python train.py --n_layer=12 --vocab_size=8192 --activation="swiglu" --norm_place="pre" --parallel_block=false --init_std_up=0.0262 --optimizer="muon" --beta1=0.95 --lr_head=0.00958 --grad_clip=2.0 --warmup_steps=200 --batch_tokens=131072 --doc_mask=true --steps=3518 --dataset="wikipedia_en"
MLP neurons of a small language model. Each row is named by its layer, matrix (gate and up: input weights) and neuron, and shows model dimensions 0-255. Each number is 500 + 40 x the weight over its row's rms, rounded and kept within 0 to 999. Numbers have three digits each. A neuron's up and down rows have the sign that makes its largest values positive.
Before each neuron's rows, "fires on" lists the tokens most often at its 100 highest values on Wikipedia text that the model never trained on.

fires on: " as", "st", " was", ",", " is", ";"
L7.gate317:498509515540585467552425453482489501505434476478422502516501439483482599490474483471423439486469499588469516480525524502536532399498519537490523472589394481426547472521530480544491506425490553489473554471462570507517493488439471526554500565482526461517455510451488490462483527435472486482518528510494480540492546495605544444490439580482499507545505521483497569445558513503488472502513501515553495521552416447519503468560545535483483505514479536600401511487430545479486492463523462476515511549433527512488475475460556429488559522535461529488487429506471491445473484523528570468494530471517475575567513527502478547504494518523494586491542488525511589401554475590543494467472472481502447485573454511465479463497500497492508490509515487505471521472517510423449555478451522
L7.up317:482543487586550477482545457548555508524513510474498548503502429464439499501503518546535462492468468467491519533536486506512434473559476517584481501483469491536547562537474535590480517478482473589522575528411521511529422510527472494590477529552525430442479514485517502521511419574473444494551423548548430586503532498531430535494480472530437483483430476473499489446541501576507521501434465537474523495479506506570532477446592453525452439493526443519464526460515503519530475443498495486552478435512451522561414499497524440500543538449469500474502458537513498475526528449461544455504522539512489519505491551410503568427479492477476572509432467512539546445431463467526534478446496484505493434535444541487485460464492515474430510572469538506493499514429553510502538493476572

fires on: " it", " It", " made", " as", " led"
L4.gate397:502496450476552541524479454533467493506512480534537462455547514478491502567436438498483504503491460482491484382509557560568541498467502501477497506525414523495478533439511505492502535499579500544524549476465519528529516505521437484525550510530538500501463511509538402541497495452451520421430501536499534497424558514418520410514507507569472461524506414497491536461385543508525543449481503527435493513426493538466481499504506508490542518474493479534490474511499543455476542513519503490474482501444456507488475443414484510490506488495529448481509493457520509522500537640453553515484481488474491543541459488499458569453485496485524486502542383481482460496498430477441527557542498547549553474434524475506503404450403457537597517582479547482445459509463478444455439453498432
L4.up397:554499417498493483474520465505513501508513500527534467535469484454500498565536475415563516568540447476526471526554506499576522470431493602558513476528535499538499448487472533467453500455550476518474490506420421498530509514455482523460539511512486558444506481410537484499495516508455549481529533579384524534521456492441617452498492557545485523521501439521573542517522507530537538534427520471512465601493549501487516439447479516456501538484501492553451556475479489520513497511540571488432389467462467519393564467521491479540421519597459495462546536533449497521460518536447464548497447526493445492536478484493438514546532499525520499518459507535496453499468484497492576483471536549502558440538479535472476430473533486542516508577504523517466456498487473489462498505542412

fires on: " end", " began", " is", " ends"
L3.gate637:440481574474464487548475518527508545435473491469549523455557524461578496415544457458478473608564473559508485462587530484533399464525486479503576507490533513511580554474501503580434464478471530516570491509488480493448504493524502507500557475382405529467510518473492511434482520477480549570504543511549469571501413505537510454502522552498454526508436430573525475465409472470531504526495491491480506498498502463531502480534458532510478507533521496517528535451466508459476491565473522547433503498486454470534496521534499465529401535483547510472425469531436504492496490445557476500460497563522543447537509556498544593490484521452514516511497435550480491562496532490499467507428506445462485512426470382483445555459516505518480456480495539494472498497449495502503441577481470
L3.up637:435488560500487482534505558465501486485508515461498487462589444516495540506492514477515498544589456579460418495536531456485463551512477548431505483474489491491548517524542519549381478471451463529524509529475403515467511551482528415509499455478438574439491506482501493476481464487490534508470561465519482531528428459438466510491475504464463505502491440512547435444482546564440493599508503375483513511513514455492532501496497507568454529543512463540520473525499450465513532520442624567479499493523474464505542541491514487465448508488553473539511460538473535456475507446466462558496454531508498470561419570514489584539499545502515581537515469459512457503536519532540447492423484453539448511494489438483499553506498518550556474470460462526491610530420485519501433544467512

fires on: " for", " of", " against", " by", " at", " 2018"
L7.gate98:508474475481555547504473420489494604557525569508456436573475475518517480472419455502506499507517449516588476531439497550553507538544434454500491504520532576507528523459484470542474454556549439519491476488528545504465481577492466471552472437527512462467513483461494469527448495508458504524581472507530560518480472520615518513457425500472401542455526521517477473491555505457482487522438501533540400494463509507516517518483489379498416512460484506472497481419451518531450460428439512503531498565504431518453495520556545476456534478460557444451550496506527493526472486562489468486500577562480506524470541524489451490506460482467500538513508518577418484485482544457563522411479541548468528519546499560472421508528502489522479497478540553514451487482446493454533522487494582
L7.up98:469451517537467479498410464505472452500499535495527494419442480427522462474445523527535472473475450533525502484487474521576509439528523469500445503476464488538490483520512485521546468543450456495589483516501477503525540566529448504487471470504517537490479516486535448543535516505506482512456511505593489558551433480656536453497516521512425501560477498460505467538542513487566483404484543481517506543511544452537524532487565470523525565530494588519402479470446533479504553559499469518535491473573526512419558569541513480536551470458582374492537501507507486454525557569514445506507579451527506477491475510482511471500405474484503409496497513483474445493447576458479517534510535480512506497534539435513460423558519492485522547526484461562525531555453503522442471549505509

fires on: " l", "L", " at", "Al", " Al", " mayor"
L4.gate87:459482448528535467507495555488478509416544570533624519499533499540502527569554557503476468608505526471499477444477538488546531479505481453449458509501496514500468503536545588520447498458501584468529485479523536514484496499517439496498438441472494457530518475542559490473477535573530477498447477520470445491452515542570568467485430491554581389574529562540458546530486465519571479495496504484471531472467525460524488451503493480559552526501540538486529470517543504466463405433467485484483524529547572499528551466452528517507480532394441465495525434492465520536538540480428542504539492446560474483607512516504540502551510526526498510405475477444532559509523492521505501516504510567523489441535499558516481525497465480513450531558441484523520520490488493584534455522535590
L4.up87:418527525451533502504472596504473463415498528524579511492454531485563446497467495517487470599493530474476498478479492525532521488454449411442479457515487514456474458536561539595458503481479529533479505501508523479525495492513441478520476478451483452455418483486579518514469603516509449514436453500436461420484498563540547490475442477538555463545577488564448525500483411526507491468474518526494486485471556446520470464494477439495540471432510501499527462481478493446477438502480554474474515459518536469481550510441463541467510480430415458469497448421481436489515566449470526532543480473466448524514553505478522472519563477502472500459532547443530492472504485505540472428466521509561493456507494562525510530456495508518427518584430460540501581466533482586517418509560550

fires on: " end", " began", "Dr", " regular", " impr", " Dr"
L3.gate489:527534513494514537511537564479615524461470446541444486487525508500508610482502518412498430498566420546483481450531546474501545513480595441509486543479544510448522564476500498484481534456556512485528564476549569489490466468520516497496483455536532523479477465473408489489509521615529548496500508491497504497499527498531547421473506524513522494517474566469538535438507553507427442515556488508453500493505522495491545509426459502491504414461454448500536538570551452444549491543550501457499494542509510518522476469504532403516466621516504480518554528474508451508549434476550515502468526523507568468555457501494559583447482541524516500456497484515527501469486508555513449527408485455509453544488510463550480554406537463545492477435506519496488555533512483509497378451490553
L3.up489:485458603508511508583569514511562554506469451486503529496559538456453590482493419457491457511496459549495462508468519501526517475490536467481416517521468516477528460458451486522478531384488591428552503469474490431485515449505538512457501502487511519471501512470468489521451488534495521472503541520509525514479490469471583463551478522482535488517488457430470505510447588474423577464540513474443518518472538539558571557470427512519430495535459381538542475515516491450514510523559526488506517496458514482520459457471490399488454570508564533428483523469520501498491459464406488492528474470470561572535471515505562512513506574434527534523513509544448527517457525548541419530470514492528404495506527471541475508463521487501459450403487505448458572507483512506470435447492530

fires on: " as", " in", ";"
L5.gate685:545544533493432464407490413540534505522526478499440455468515485497508475492566509518461524481500486487499528574542503465541482530489475522500506482581523464542495498458419527519493392455480465556514491461471533519567508499571533499427527593448526435491528556453522528592498443563522554544548494579489516532542527484502459537561429510464470545498546544486506457538549451473574487514455438587462508494504550605496469470517483520498528531519434497556461474646497509513458542531497549540546527507469501511528447491484450497547575493474415482460471486523471494539530507447549602507515509479488472437517524511542549525577512519480502557512510507508437467440481538522520522575409553491457488430492474500514501521496528485502487532505553513488460495560515551486494534484464481
L5.up685:416435519478501442502449523540478490537501499490532525587464451430450503513494501513482454514498477493518516386435599510477457485448454497472521493509450558581491438425460498500483527511445474545486455529449521408471524528444529490450492444445592486474591545499470493496476463520483555540477436520529482565478578459501486533476539543541524464466493471461535472493500488453516501540484488489497511494490419462460508386494509548486528506524498536469441518454527494521544469573552443530472542477499511550445491495549450525540538553544464460506543549509518508448527503519444443464436521549482480532534533481456556501504624569487533516488488448515544541510513481541453509442500454535531486490545446474569500532526542525480522505539419478507462427512463480495471426581463566

fires on: " from", " against", " for", " of", " to"
L4.gate128:506518506475498490497514409539545476591456529538506423581471534463489505547452559479502459496548415489493427480526498571543518499484492458524496480495495413510446495481513553513554470520498501565549397432521439518470485504479453486485446455527447480492475532498521536436550504529433549457618577558535489522524574548464500461475533542483458490471467530497462521464488521457469526467483518482426489536503549507507507505507469486492493524453494489494484490545500470492444396449461486484492494538485457530424506537494485497473535515520563470501531447541450523533505407472488445558520551527508481486536531502551523519466492510583489566461447512562517478474527522562525534473507498548509518486615541490425470416522531469456488546498531444558432524416529516449604573517518499
L4.up128:451566476477503475528470411506528529537485582559452494537476460490402505542441455473533526511502456468490499500488431524559497488540438466500496517510458406488494535509530583495545483483532503550446403506488467568479507477552434450475512517436450522478447523468599446426541536515475535518441521511557495451520476527500512467569494442427434628467416489566525519414538481436494466506499489495495491531464541464531521523524480458505499492418511518471381482512512469517446439537483535545539527540482480497501446551477459494550496516507521531492532457464519478530501543467543486520484470519425583455514508525496511495559513545465451503445516453467512479504461472533541451533528482472518546540529566470458485471582530524533530506510564484551462560490491530456522560518545435

fires on: " I", " It", " it", "body", "It", " that"
L4.gate197:527454481454412562576495459520456516443522513509475487497452584526470558562512508514511501527443489495532462547536551530554471516417512575511529543497519536424506452542450499477498513489518523578519418508473446541463480483464482491604538467526546462495496550472482415527504499503427543540493565506447550491450590494541480470540481509522478572461506500481495550518515477459525510558551450492542496548454482555487511517492481552511515561498517511466418564441510431490479404552626499495480556503441516498518544439459512441472451563521500515473570505457465487518475523506498499482537478466536528490475497545504518486522469568475502531479491370506544436575444474512437507507482545510478534474510482509491492500509449479564463516493481518473484560455496433490545610449510450
L4.up197:566517502511529457555490452534512477489487493535469496477491566539530522429487496509482487485473475598489445524514550599492536475446497546515565554458494435450540560558489517489517588515548482575527464535455434528445519513451519519553551495500432486504502475473429486463469545529509467540494584516445490549499579522557449526526480539464485610473497557463520503503457463467479564554497546462525495517497478514495559514503499475575532502487553528481422540479531489459531444510575467490495494499487473498466561444450494491483480520526541453511547511489537547480471499494509503534464492438480461460541473424449529426548548533494489502531448354529499487600410466554468421501442497510446530459491475498509489485404513532524478548484434503471461585495494499565485510533486463

fires on: "L", " l", " cons", " Ann", " Fr", " br"
L9.gate135:491502514535420497471445496527461398435541483487441522401463519463486509494539527559505532547496469572504506438483509505604524465429532524418529549490465488541540543507461528485464516503467528500566521477531509502513571506386513431504450501470444474501543454519499488428448526511506546482473480499481472564449490490528556467511491471531532510551543568533540458496504531527500448441484558511505402519457541543519509533557575472553493578557509534503486482516521450517547498459527566512495573515505510492480552381467437488605520485540479526499520511551474512578492482419503470472554526568506572469551511479527507477547516498504553473522474498473493495519481440510519534412471562522460476471533459523493458473479418541497477526408447507577556510548462516537497511513489490
L9.up135:495479474565535423477518418455466529496532468576488568545509481470485503525509507503506512474505482413554544432562436553540452495457561509455504459555499453568472454559512494547409510496454472489505490510479501549508533565572523440459509431463525528533567446489514564464459552507489491461504503442486417459528490507493504423530428498458453518516440545577437474541497521518560384487483547517473542543443558434517496492543524495543516480521518443511609511467473548489509491430468559496471462551492524491506532552505457546515512521478470540525472546496525525489488459539513560544504481474425480479466569569541537445577516493491544539549576463439475454541487455552539499489475477415507470467512538420512521548549464492460484474471506533473480437484466498482544509534465485

fires on: " as", " be"
L5.gate113:541520492549525448531477519438532504489467480514486462523493395542514531464401513492461488544485571550479429464535503460487537504540500483457531479465498475530534481483446520489519495457573485484400458561571547459529489517451494492568515422470538494533559559503471538502589460534474434571508447539500577528483435475575524520492542484546542484486513507581459550509486600486455451517578520480482574563478422578497561470513492511531542482521470516439555468530513475507484544490447451487451467541422435527470492502521480500531552459526489493436552544515434591507492489489486505453535527521500506582500613528483490474525533507492450479475518488469509568488487502515517486504473533521470485539515527457502550575495524508440518440531504479536554477451492398518471493464411504
L5.up113:419398532457589399479463467473482478519529506526624514539477545485511537504582491537479469504489477519425536583517535614465481430501561464466495535565516478520463551556526438488473443517489497462494462524516515523523456506488510463500559488481450522522491550527453483484494428555486489536505470579551522538549518466557605563484509599457465568560500497481455486470465495460497510519516463533557475501518441475547513583488482499522584541506469447492510524462492504507490482462488504460475432559558508454493421505483517475409521475468531541460565532521567492489457544492455524495495490468495490477491486562459461542418498463563490500516516502493552498468496496506490524472511473476566500498501534476588562515506522425533570475508419451527530527466534479509451436482479492

fires on: " as", "vo", ";"
L9.gate519:503449453486545543513500487464451484583552427493471430516489510485539531456468542473455530523548570558483457518517500526570469475442536554503551517519515466534543521435535511544462585482461533533526457521417492485566497495428483505540498530503485495538540486472509499508535470462449482470516480524526515558506492462585561487474430495499476497538564544493491415489515553511430520517511462527534527499507439507532575484454526468570449547486496466474475575484488492498506476502493437516530441507448463487460484413511494471480531526453394464532440461513402508425487475415546486480494514510529453495502455453508473526504497448448498481603485556592500538406495504504483475508468524524489482490549582489494542431439469533477488479502435538500500435475388473459546587435493468
L9.up519:510438495515521496513444474498463544505471429520449509556435444471520513460523453551536450491519453572498544480568569604429540496412536573507429480482500535554490527515522504553491524475486523495448466532451463546534537504483539523555500509509498508502522509550460502534497479504432478508432475390483502557510510467401604461509442489516471509521524410462509497482505524454473489587494506463542510481480437512523498448482514480494487531572520483520447493516498482462510491490574497538500484451479555527513575479515508424436473572487507520567532559483533451429483513448474531477458545524566559430575468436474437449537495470491560491515500565532461550451468494438499508449538522546449428455548510456506559462462472540520489487525465437528519427511427503477454447488480471